From a checkpoint of a small transformer trained on Wikipedia.
Size: 17 layers, width 256, MLP 1024 SwiGLU, vocabulary 1024, 18.4M parameters.
Architecture: RMSNorm before each block, rotary positions, attention and MLP in parallel.
MLP neurons of a small language model. Each row is named by its layer, matrix (gate and up: input weights) and neuron, and shows model dimensions 128-255. Each number is 500 + 25 x the weight over its row's rms, rounded and kept within 0 to 999. Numbers have three digits each. A neuron's up and down rows have the sign that makes its largest values positive.
A block is one neuron, or neurons of one layer that tend to fire together. Before each block is what it responds to, as a language model described it from the Wikipedia text at the highest values.

Description: Short mid-word pieces such as ell, ect, oc (Belluno, satellite, architecture, location), plus slashes inside units or codes like km/sq mi and SF/SG.
L4.gate51:516450486481524501474506489519468532526495505512517521493500530482507519508533503553466507523476474520501511476507520525500517518519543510506452494536496474527461469496499479481528569498468518513495484503513534518470472519498497512497527525504496462500522484494600485506511498512527489476488469456516521516534529515497487470499512485541490502484457522502524464511495506511508523527524
L4.up51:508467478456475490455510507535434528509529477482516498489530525482530512510521501510471511488512487494485511485506518536490507497507543524487470472530465480526465487507505497480522583505478516511482457482500536512473476511493506500525541522490515485478535503526560516541505482527537521495478472460529503494499526530506457504467527477512505491483469513491488465513493515508530520511530
L4.gate247:490488495458540476544532498535531537479491526491521541546465503467515503501473493501499529532519492498486469568526480474505452500493519501516483514475521498445519505514492496533502510489552491481490462517554510478499492504490536453501493532517528522498518487512500518474461501504483473517497514545484471489503522508491506502513512484421496477546519494538499546541517491480514532542555
L4.up247:521488486487487521526497505534441485452476498505501495496508501500538470539486489505497470535504466451442463535485508464509488463534441497504498492429525484508497483448529486493475499479524504506491470509479532488520459543496522526513534532527481532523514451480501511498519497457502473455504520501455506453476529497508512503509505506481464496498496474526488532519519488487544483565530
L4.gate281:522467478459478494496525499523488531455514516471513506512507507466500436500520487494511476495507500482523488527482500480500530500514502487537476487492506458479484530544495477522489500515481537560524454528514512533467483495533516464481491531518489520505522491539540489488491424494505539478446465515518484492518537508515498475490481483516499475525457504506519513535491529416556467497512
L4.up281:532520508485496510517520502515474518500487455467562520543500490530488488505508464489533519450509520525505528518468527521491505497471548522558486487527465510489475468435494463517485548499511526504551471476536474526489506526558580519517501516514512512511535501505489519477493509538545477516498479482533504508484523542492491540534530511500486493473525517523541534522512496467474493525495
L4.gate563:514450518511502472537543532520517539478467467490523483471518495471509454481517500513490511543512496522466493461502505491526497520481516516508541506493483470546487501530503451486531509527536507444509554516486477525513523476529513502514529505488495465484465515546491503491460508493515483454445503481498521489558471507521532506506510486508482461462499462490521492509486502528504499456482
L4.up563:541446489511501448529500494493503526488467521484531494496520466490510442529524475472488520532514517514463496473468557515500528493460483533537522528492501479532464507483525487461527470524511515435507530485507490512532492465487528509504530511522460494518487499518479470488452510511506476494497545494505523483519483518515493522495515496529491476471482520512495489536506490507521475451516
L4.gate941:532484487533486510498490492504479527456567524494483488493508491504491491498470490491494523485479508509497544484443423515470512538498431514488493507537501497505497528485467488486488512533482489515476485495491479464506488505480454550459458493503513494483518523504492498551531456498507510519538497492527460491474490510497491488491478535557492492480424469484508484489482511484465491491490
L4.up941:512480471486500508497511502517517532481515558472510526492536509472515502506432536475480475499473486488487471508517490493523485471491514541510507533514521497484482521434544519462485476502425536516507500483478451463501478514508484477450501519522473523503525518500531458513496509527542524493494523481513459530517500491509457479507525493494477490499554515509504505476525525476567454492467
L4.gate976:498489542509483523502569501475529560496471498479516531525504508468513488501429471503528451471462528507507501526510499526526469472489474512467463509513517482479477545461520511494498491507471471499504499523548494474481502509513518488507532510564485491532521509500516477506481467511496545502506491534508504511532510511517493502470458510510510495501482489499489478541542481487512492510501
L4.up976:480486516506482518515535512492529555455466478452508497509512514468521474518455487520543489470480528542472496528527498519538481476496504507446488480538490509503479521508483521514488519524503490510469494532547507514488504508508528489483490506518507483522465543510504490503449482521516510495506455554506502490529500508502505518482480513507525501507480447490495491506513498471463485495482
L4.gate988:487555495507496483555526520488495483493480477501474471483491451522472465528495503478543515546477504508496490491518548470475497490507504492468464493520517529458496493511528489509488519514542487493523507517448518559509476508507529503478484498520520461506491500481519504432580510505503464500492516502533496522516515530480475530502550488520496507525523532527502477538503495441514513508478
L4.up988:478522503491538480571541512478495464491486485537503463505518425539487487514522506468517497539482491470489491488516527478486507475496502486462487503506524478484495494489561501525497515512538481482524497518455518535506475515493557496508491515512528475515495505477473491470574480495515482483477507525500499516522528519539482548498542514512498503520515545532483499545504496473533524526485
L4.gate993:520530485459511458541483500448491453462520509523485490481488454504505482493478512531516505520524499491477473476521513507505478506523507495434478480474508539577494489497474494525503471503501506524478463515519540541462449506502466493484496526498501508502480473478443511527471485524448512505479511498537501428525515504497540485515453514500499521517483533508487501486452521459457509511542
L4.up993:532555480471505476539473493453503466520559507497499505504476466520504491487476526506507501515516539494503500461540515497496468502504499514444455512496494524540469506469477482535504478504469496502501475504517527491487469481530457502497492514516515515500481500463454516525468497536495492504507530512547515482516516507525539492538454497511485530490482542502500517496456536505481514483546

Description: Semicolons joining two clauses in expository prose, plus split word-openings like sc (scoring, sciences) and des (design).
L2.gate179:487510502512513498493482507473531502479485488522479518524504476448502533517506490518508472521536502541485542461496519438504464497502540516517487465512505485530509519522523471502512487483511525455465502503510515496476480506495476470508469523490495552539481523494478504470483486520481514484535535556485472515496500534465505467497511488511511522528486499462506581493489499466554555498494
L2.up179:506483542536439526517488519520571528522545479501535503545498523503489525511513488540501529474485504513526454520512413484555452497508541481501498458503543538498472509500484509499525455510513511493482554497505498506520499503489482557546493545517509534486476532530467497510487534478540528510563529521486489496463508484532505510517525474508540527512543497499491517485501484502529511529514
L2.gate322:545492505503474513496439534479541519509465523527463477553497505504489546491511531468543469494531530482514472429546478503520495533474491485499520509500513509502498520489499504494504480484477508485513482536484503555510503511487458449486501492500468524527483496501522499487505451497512524559504527460456494473487496505504510489516524520487541489498493510525510431501498501529505499535509
L2.up322:498530486503511504489537500487526476481478482508495522496469477469468522491534506570470533532487537534504545471488536445480481512507501505493488469467502472500504509445534498526503473490528503473483487541534508471481495493499470507511496495489512512469497524496477477461485508536452503487532544514481484508521492512500474476516479499526504513492474502499506548433523517474536509500476
L2.gate635:491509508483500523478508479523489450478527503501522499503525509470509487493535490469521516507495504497532529506494512518534525446497502520516462496476547558492533491485524515499521472539483490482506464534497542496523465512515506523446531539512532496505535524485541484477507475502517488545475490508456532496533509492475478474514478537475493500471511543560496479540463516483462492517510
L2.up635:482501530461477490505532540483458509446554520490520492479504492522546506514451530467465477494512487520488475551496501503483492506519467501493487567555519505486508475506486483504522523491486500480478514491491497518488557487498492532460506450507494478488440503505520531528551505492495508490510473479484508466476504482505503531481505509496481459474513492555493467521476540510503510482512
L2.gate716:504506503496486513482489532474472484489534488463477466496510523499520502513485480472501477493490467479510488516460449536507515481525481505477465491546494560515482525497491473469477499515455470527516509477501514503444555493505494508485510489520499478510493519464542502539514489529511500473486497493559494507482498525523518497500524502498517466464522463502475433546508500482476485463528
L2.up716:517502490523515482532542495538511493475490519463529491525488473496511421515520519477496495505506504513494519491499542485539501480478538520531481493549529501519508521488518493527481497484449491453517448499500547488458515489519533517465516522514497478529483497472519515507517519510476479463496535502567526526510511483484466504465514511475483457445453537542517527512452486453454505515479
L2.gate768:511484501507518532464515512559465502484491465501472501532485502526542485504492527519517481517469495505480503509491559507532508474491499477488474529487501556521525496525524480499490514493475485484505511525535512471468507508522533493482467521514542500489559509474554507489517482453547496503508487540517556508472506524480490483503468504483485514485514515494538498541506515410473484502499
L2.up768:530502516494487483478504522520509506481529509479545496487500516466499519488512508470529508470499515499511512545515513527480527530536454483530504550588494548460539528517480462505501533491476482504504464487494500496479532545450484553519531439523491499504477516525485500515513513489553505512509472537531489528473501489453521537518482506502535513491492533479506438547483505500483527462494
L2.gate889:541482491508526445476526473539528532492477464547519536512519514498480480518461547545526474501505455527503569499510512485465501470507518510505484532510459478482498493505502472469492497518519519486534502493510467511487448500521487504476470493510506513536505491492483474502522481468476492551499507503474493522542503526501484473471508500516470508511458487459539530497506490502477569494509
L2.up889:576493503548510451450523472551482538552496483543539509514510483478471456556489510528473509519495493515478517486486520482465491531475517512522503517489485487497487493504505491470506475519525524485499489497530476518522456503461463490481437486530486486545452473460490494494517494476498503514507494520519508502491509488488486501483519478501480495519447477469567512505520477499503549484486
L2.gate928:516494516517531501500531514464489467495473505501510512543518547487483479500502488483542475488474508553470514505484534499491492483508504455537513513540505464556495516495509483521482548512453514538493478535527498431535522497532509510463530497476513515507559531457460513505484515462506495467449502525550490473471497511550437474510545480522492500476540531512511593490459530470524503508524
L2.up928:483500529500485530480517490518500536468501531470503465508551517466509491512488503469527484477477468462494481478479472573493533521455499528514462496498470476516509520526482533465456499509473483486541496517474484511509518512485517460508531461529483487504542488491508507527490504498533544518474494512534490494489506501535498506506494491471502444491499517512544496512511468495521467483478
L2.gate962:493456500469501511506507518501531508522475518507467520439478492447521521501514489518512474522506494427537497526441484520510487478490492509506474547480504529506501532489497495485487494521500482523524487508468462488465478515474511508451504537508498530535483533517455477512496510488429521469474453551517471511516476483501465488481452497493484520517475474492467494519485497443482481486523
L2.up962:479473517485493504495492522499508476505509547521510460564553488474487486523504495460560537500477471451493526496477489584537523494549469498514481474519472483508499519503491493489492535508494506500515491511505518496474498475493534481456507522497457463499485493491529500504521471455543524481467489499528494511485511497483505513503487472503498454454517529504505445570493506493475464498544

Description: Subword pieces that continue a word, mostly "ell" (c-ell-s, Corn-ell, Pow-ell, y-ell-ow), plus "land" in Ire-land and Eng-land, and similar pieces like f-ull and Sp-ace.
L2.gate156:524446495513472566542501530553523520433480492503503502509480490519518545465497480522520497513531481455529506485534471519526482480496507482494493483511469512480528505541525490503501485482494487495521507491509475488451457486490517543500472507508489505481488483493497504497505527494533487517502470467451515520511503528554448508513540465450499484485498560507492514552502494493500476522509
L2.up156:481470516506505562488472534529543507474453474471496501514519505526497496505484461476552532508524471473513492537492497530501517480483500550517482516506475501488516505532496510489515487497473496489537505497482493516477480500468523517461517506512508484540505502508484517484500502471484499489525481511541485552506520518514496534505506480464504496480467524518469516568506500495497497509507
L2.gate188:530520500534490485488462500491491541536459514561467492470482478522531454478509490477467509496477511469488488485529479478451496488494479494503471501495505520502492509460495467490488491477515530477480452476471491491569525486466459529488516481474547524487438483515486498500527530508471481525531493489497531490448486442479465502497493468509461524482464495487499515471521521545501507522480
L2.up188:513516497491491483501470521483479551555518527494496469482493503495493488497529546465528485479482508500488465466497453552483512538499458510499459472488520503542485462505488474474481538520469519460557502514505551516506506493469477542504489467465551528483470487488487543527522508450490476534516490494534515498448508485489468522507515502487472480507540470479502535524504551518501495498518
L2.gate423:509526497532470448488544509517493495491524561515559546477499507485501525462516468450487484487488518533492467488505478480484502514481487523477527505492503479513476512520519495503468454502490543502528439463433498497503533507457463458533506455495506521492498483476526488486511472448455490558479538485478506532551470457470509487491514473526466509516500495483486477489508509439514481541489
L2.up423:507522536509492490504496494517495512535531515507472522483491514496465464523504496494557459492508505531458522500491493526497521491524448467498543552531492542453490518458461540474503492517520522495572485479481507514493499510536547540513511464508508491490516461496487491539533467486513522521487471522509510502552511492539477508505520501497508459512494450503432452509505514479506498476503
L2.gate485:487516482472499483520519514495526506478515534524493494514524503470515480478517502480546483498499465486531526481493481514462515494496504492540468535547471524448506475508497507515504517520486488539509478531505476505438467526530533509485506484558504480463499444491503500505526491493514478510437520455566539521484517518494499514516502525456462473507499480524511518550466533530487506476478
L2.up485:486501514514497469502524472500527496478453482553544495520525519501464481485478474552523497528483484510512504504522561500492503478470515483489493464471511494541522469530523517534551425503513501515497489496544467508493470491485502455495473525497485471514472505523476491444456487483513525471496511500502475544493521543486518509515515481481520483516492478502524519507515523512540488543513
L2.gate554:499483488481497500526558507507490511489551507532533501492467508459536531489499486533559513521485488498506514495502448482522489480473505521500512501436475541510457481503489499474507472487534525504552491516502446542509476513472486543461509534489500480487544501516469544507483491489472485497511546543519480535541498487535511496484537465493480501481515495499506544502504510499543478472528
L2.up554:504506469498526510541548498509506483475514496530493492498458493512503517468437501520531508507509519510527491490475468464508491542465474492494523532465485526504456499473519508520505461477537518512541471481488458553483524510460499522490534529491525464498524489480488490509483514479499488475489504511523505485506485510539499526511531444512476520518506517502542509484526523490564497510539
L2.gate562:520530476520517462494516501497481498484483534503481485539485497502507531512483530477502520475517542494494481494521514502479484511459501520515521472437503469523535575475465510483486487472526510479541470511479506495514533518581501505516477474474488508526458530524513490510490464448514499522492531474436517457485491529538480519500492506488468493508515471476533481475548504553508511505492
L2.up562:481526488494521519489465532505487539520489524464535474489534511490528490509495481436537474483465517437499522503511485532498522547499489547513447485535491480526504502495478488467463493536505477520544473469471511503537515526537505504459514498521503516489483514507516519519508462505537522491482503489467525494470480465525525481488467474477509459480493471484462490515516545479492494468490
L2.gate830:482491495519512481489554474508548470449515476472499524493516503456494474537493529562542539510468493472501507510491505503507490505420529480535511480456534445519481504525541473488484481501486525476471518515519514503441525467510524487462461534490517503493523496500505492506476490458477507493498508503520515502547500505496536468489465480489504510505481512518525510488495509473536523510536
L2.up830:452521504519522467505530501493542496459516486485457522456487500489514499474487496514474512470497503450530505529500544497467521483543473482542520510447470477466476513550526476442500500525475523469466482475495494491498528489490495484516522512529477495481510494487519505500466500509508504493508513543456514475514482522490544504495512484508532498490463532486460477459498531486469541489490
L2.gate841:470469490483468519488483488466480554519506532470517496555529522518494519530513532461522547510492474524484477482490541534531500534492486515522497484518486476511509514501480525471512496517482535467447518512492526505473485500530511479485506510535505479514531503488498472462536435500466527505446526519551497460499521526452482455489487491491505450500526475488539484472471492480504465485526
L2.up841:471467467519491491495452507477499534488524525517490500502472504514515513479470549523533517539460512526513533481500519486512489500514541521505537508524515499482515499499509490572487458498497510495473476513534493497530510519528491469479484514520522536497515494545511507497500493513536496532472498507515530485472519540455527491500496525518484484509486489490514500483464472516498499496461

Description: Fires on semicolons after foreign names, transliterations or clauses (Кузнецов; born), and on month names after in/on/between before dates (in March 2017); also header breaks and table Party cells.
L4.gate196:482489472528471477494507502511492531506448460503477528474482462485499525536515539521508467556448497526473549471528517485533460513487509503508507489473539462494521505548548501511515448503487521476462495506520484513535505491504499444489454552475490509536447506522467453469495521507465508488488543471497473520527484509497514470510488478518507515507523465493509524488527516462501511523515
L4.up196:483473476518505544518490567502519488439463546488464531494485522473494514497561512484528512475485526478505503519540515450489455523470519477483540530483535500465560490503449472496540475484523534519508465544529504528511531551504517485498482546503511472471544509481535500530521491522510535490470494491483505491478522460500505505474516490476500527527497519526498521503492497502489536541498
L4.gate236:504458502495472550495541468526492523508512506518533522500518503508488515508489528504449500520488524527490500516439505487536483518477527522497446411491498444528471526458513503478528515477535539477485521493539493508524535482469496498505467510549499496526503549467519508467486490488514507542513530557510486518526479502553517507500508485484509509498499485472505514512526531546499523464509
L4.up236:456485519512486512473546495531507558492523490502519511479492470494484488499517539500458450459521512506481547466473536473476473499488511533529498451528497481464533531475531488494496501492567514506483487502499485500487504507464459506474457535539520487480459509460539469452532479491525540534543492517495473497546504524531527498505458509490501500515492449469484489509515520571509510525524
L4.gate368:523468489492509498501481495509512470488526485504483504496479479501520537474529503534500520521507553511535501454519492463458467514500510513495534512505511468525487520515495489496536483490518488512560520511495516460513535491485443474577518512498522467484495462528504507477477531514495503512525515449491529467531486483458530472519474526502508510490513521492475538451522484567463555504462
L4.up368:509529463518524498498540484483474496533417506467504504522453472497505494475497486497546534529528536495558498459517507487479491542506530517515512500487536483511523473484562532534484524468525541528491501541473491513502499500493452456533520520508530500532473508465503437450482514513469519521489560509469495510511506502504486494476499513496517530487541503505511504488517508522510478515505
L4.gate455:490523499478531473499520509497514510489539495494485469528533486520516514514464482535513487516507530471495496509450502503484536497504488532509448498528509491513468533518477511486496478480531524513490506512503563499468522529470469500477539492465480465528513505491551500463519513484488484474452496553555520498550535496476475534497477526508507485490502478528495508489516504511518484445518
L4.up455:521554521527509473526463543447463516479496557507539477506517472482491498521455476491491462496514476506518493544490459563503500482510478482516485484484507450504517545525463506483501462494499484504499508470495531468530488447476492531528540477493473491517431524484521488507495481484557531530498530521572489485482504490489480519524474533515497491510481472485505460476469503491496512499511
L4.gate522:487485448478515565468507503512493525519492531515462514466502583477521540505521528484506485463493527505528550514533485526496537504490503512504491520491501498522490543469526502480504485478525519447568528505484518476536498495523445496488471495509478540490510495554525498451492476512528508486463527505488524550506491523490517451517510473511498491458518528516485508512549477532491484517544
L4.up522:488482459488534515503511482486494497502500466492471517483472503467528518486464541541500522500561491535492519507530513462507507507484506477479528498483500516497539485501540463488507501494543497459498527513494497477527516483535514507511473537466494511483485529484495462452438549511521504474478497506445517546485483506528512481495509504504478556483481478477492542474515488535452513517484
L4.gate581:516482546501523514499494500531503488513524490452469515469470543496476535509520490515493482488446519473542513493527477505507475549446473512532505550492529469502509504509508499477486471513479537473513503504552487504462501497531493481479464544509510549539512444453499510502508466516489472515518445410492529508488484480494491468512501496515504513508497518529492540499455528512462496512528
L4.up581:541465524533489520501495478511495472515523500491469505489400552488485509475506497508475474498527517521508468487534500459485516536462526477527509511486530499498487485488494489502487467517495504473508510510554505515498456493540516526508479512498528502532516441506494504507526525480502498530507522491487548525492511480450482473518537516505510524535480496505528520496483494495494483540464
L4.gate752:488533482459480470513526460491533518504494506546477531559523516524529489521464534524450502521480521508527560443496515470539507502478545503520494498517537462529543501495532488512477479523516526434471501496472495487519522490533497512526468496513522489514498487517528469495475521451494513483531542522491517475474455490512483479498531502532499486457504538474504512482519522564522473507482
L4.up752:489485464483462504482525472490472470508505480516542526510487503530512520499517484536454527542512513569537576468514496512498499520472505529505520511503494488547480512531481494512490518497486486505526514489480507527487504503480499479506452516563505483490481485507472491475537522528435459526512470494493486521479474532522518491484561456527487499463503534476543522490522528532477499495468
L4.gate861:500469489461511533487545487499536489483518521520515472476525536488477515505486514494527505500413487494463487489498458478488495506501489533515494479518512505533474494536482527511513476508483521493530544519527524514469481525531528468521440525548500540513493545522445521475507465461500515548509511447487542491478506495515454473495525489477513523497500486509492516534500492531471514516500
L4.up861:502493496483511476506534480450521471497477486581500546510463476483521498480472520555526504517546502547553505475515548463499491506509535503482496484469514478491519503463532519492491495486514511450454491511565488504501458489506474495525504523469496510488481496529432502481491513492490492477526513465474524514527484497511489483505507496495478513502516491503480557487527502500527497531484

Description: Mostly semicolons separating list items or clauses (awards lists, citations, "formerly named"), plus mid-word pieces like "able" in Unable, "ous", and "y" in yards.
L8.gate277:503510509506579519450501470523492481472469519500432521505452520468497490487506517495511530484513558496517499494512494506530511493491506455502498491488525478494502511501504506498507465500523526510513511500529504490488472497471475411460501469535536527521503492545541474464481488502490448518514492546538527491510481521475504505524463491523525459466529504482483473505486509492507490517500
L8.up277:458527500432515445488524517489475440507508502513473496473517509484462488505474521459547464497539496534476538489449486499515503525497459483493489482465477506488454492484481507491481521496505514511523527473504476530541518506519499473473503513497515460479500516506542540487519487500513499458481527484514503527489504517532472446496481490501535494500492462481496484496507516440534487486476

Description: Short pieces inside a longer word that is not finished yet, such as ell in propellers, ent in percentage, or ș in Focșani.
L8.gate890:505508481494450473511493484522503514531494526521526532528512495527540457486520540469476557521506478519485476471499495521559467513485484516495461474557522494529523536504489475496536486512519499497484472531535499484507525494500469452505509561490509502494502516523490515531496525514504490523493508506526485466470529510500505500525499519523495540519499490525489508492543490484519469483487
L8.up890:503434460520500487543463465503509522475510487547493489501487527517532491477488516480485490479480499526479494500499526507531467482449495490540464505478494560499480423519473503536443463472508512525522499513505483498512509537503508552467499516470493500506487482559511460515505526524491515517532470503515473521503502504469504499509492519499487498514531490461467478530539543510510527511494

Description: Mostly "the" inside titles and section headings (Friday the 13th, Places along the route), plus table pipes, date hyphens and mid-word pieces like t-r-aded.
L8.gate992:487432478551517504526474474539547454497513517460518467466514500521529509502500460484524514513466523516509481517501493502490553455529484520542503501475503493481539493516484488495483522525484468460501478507492515519487459488512516512448502478523496536494456494543482503533517532488514525489469524498485505547478510516496464501519593494499474448507527482531484516494504502460488472521479
L8.up992:495494565564518512499526515524514471500475499527538486527531493517508499483484490515471525519476517512484526499482525507497495539501488504494472469487464513504475523526515489460487480520520496498502506487440521504514472482501526443502492514515501520483470506521534481506481492516500518505488464456485538524504481509533491555481526497501467507528455464519493512486514463513499508499489

Description: Dashes, newlines, pipes and semicolons that end one segment before the next: em dashes opening asides, line breaks before "- " list items, en dashes in date ranges (1876–1948).
L2.gate253:523476497487474521527500476481508440438518479520475516486492487515573498466514472507449544483506536474530487516483480452476502497483477531436526533540486519497474510511501507450538532494536526472503459469504496487544523500448491487564475476504487489503472498511477472498524553504512501484504544514498495541448496513480502526491503494506490560472465522501506490540541511487492515518452
L2.up253:511509517505522534475479522495476468519546519527481509482516528461523468485477510486501525493537488486537534496505487510493517486490473576511558508522487510485511504508489504501517540490545520465494471498499517474513546523500482504507491465510485509484512503446466479513535486511502508499508534441468508508453482486458544489512470491522509517524510485492542479537525476520515491510509
L2.gate255:496525497509509496505505472480469491498490453503528578482509480524529488501495450546492481495509508544514514515458473466497528487553506479502523466444489522540493486530538524550523471496485496531465478500512504507512523513452464490537495539486511492486482494505491495499478531491532518493508495491464504511546494509475522521510513556502490501553465526472530552442474525477535490501486
L2.up255:482509450519510488512524492491550479501521505512532490512477531498530545494481495536533516520495555542511515470479533470503476441498525494491515506519503515480475461488502497512509528505521479492480501456474486518451527480487524505530490516489507520479512494515450516484496557513470469487536459442486498493469487497538498530492497479501476524555475478480491529521526513503505523515444
L2.gate387:484481434526452520492505519496555524462504534556500449525485502524483526480480513459559480530518456504499486496500522505535518479468526513507513462508528505479491520469515510499495495538507501525459491486503514475514493473494469490463449505517508477510487517508509464501466485463510516509484496489489513496504528561482492515535483538556470479525508511490511472497492510527535506549460
L2.up387:538500521553470542500479475490492485526492500518477441519461482504499551458501483476515473543531501533524481472524479474547493464487486478460486503489507522489504502490509484517495488517491492505490473517498488484497461489447449497515479512498494533503488483499488512541478523478497456510461474488487490517545510525569492511524483493496541510525510550480464472524527504535496505519467
L2.gate406:477470521506545498512496518545511514501513496468502503457560479462496517499509461506519485484495462487480511516501477520511516504499511457512438544512510517506515484494490475506495496507473487489495502470474491498489519514493530476479510498518472513491561490501478536546488466532511490457438459558453484529496493512539475485508507494452494503481504465521455552545464489489470452452546
L2.up406:457511512447509489476496481518483498518501511492538482557505511552534486519485473462499498470511469491478485522483540544522487511512525502507438502543538502512493531478474495506436552526494494469515495490507524469473462508537527515448531498510519503474522482500501515466531521538510503501433460475557510491455503465487483528484520473510502479463476522555481476524492500481490480507522
L2.gate582:467498482547522532510507488469518503485444496520483510488495494520433519450510514486522505497502511508515499474554470497486531532463488491512503481505496528487495507500455526506531503534484487493504531470488492468542494504519490477522496483534469498502546479506512490519488527505585511534508506472534525526506508533525501469536510498493472528556513540483492491487457506514489506502520
L2.up582:521483481533466515514480465485515494526506506515506523503449543516494511502477509499476512523556570517525489480505500495497480513517484468488506478519511475463500524510529519485516483489518492522477513466468491509521476514451482550570499482516537500472507533488487522502499547473517473544516541505462465468534496505470488481501530513509505518534530493426520507503552522554512511527491
L2.gate610:521485479467518502504577517511501534506507515554467524515490495528490477501480525542506539512511522500529508455526514454506492517513497519494504443470505508538475492475515510484538492504502476521487517496493507472512491484484498484545478509483501483503477519496497512490489479511476523502506529526462466450485490507499550518496512511507509489531463520469521589454534497468508488502523
L2.up610:499499507473518500509505500533480498512460488554490533478474530495498509520491447486490476472514522537483522512498484461501493516492493480499531472437494489490477465508522507492488467470512508566506532479504446476483507501482464532533472524454499482505534475530471496498512486486472486518536501487478465454471492539477469487485462487547508509522483495508514547481451520506461517536478
L2.gate876:472499506509518521479513486473491516486502498443539533503506457481501499533481503497518486505497486507514504492523548523501504505490508538465455472486500515505536504505477495510492490476495497505476494481498514516462481503514471498472500501481471494550505514507535500484515452510478541519446463524520498498519523508440495465493470458461508448466453448500505530428486520516539498455506
L2.up876:457506504469512488497526522486516469484497499483486497567528503503473528529511491506499506513466455526442460514475554508539492510460500485520465490509546472537508492488501531488498462515497534478504513531517477503505457498540538464462467474470541471515481521472436509481497494483494486457481511525508510521542523515516445516483485490482529515460538503521518524494488494453491483491544
L2.gate1019:495513519523548496508538517500494480576498472510481511498491492472449499514504472512509524510482492538475499489492465486487546508471490505503502458487498486475478479501498482522523484550478508516487492464523490479494520487514499540535513493515496508502508511512516507504455515532484483508503489501515516518521503493553564528489536495516500545538517527474515516484580466451509527531455
L2.up1019:503507491513507515525479492505523487467520443522481549453483558494514497518485516507417493479503532486508504512522505486458489523478477495501546499489474525494503510499498506469516494519536479493495533457495475480533503488451472497507500509530489486479501493510486505511486533524510478493540493452465479485448474523557494487492502476508521536536490511503516516469501507534492515509512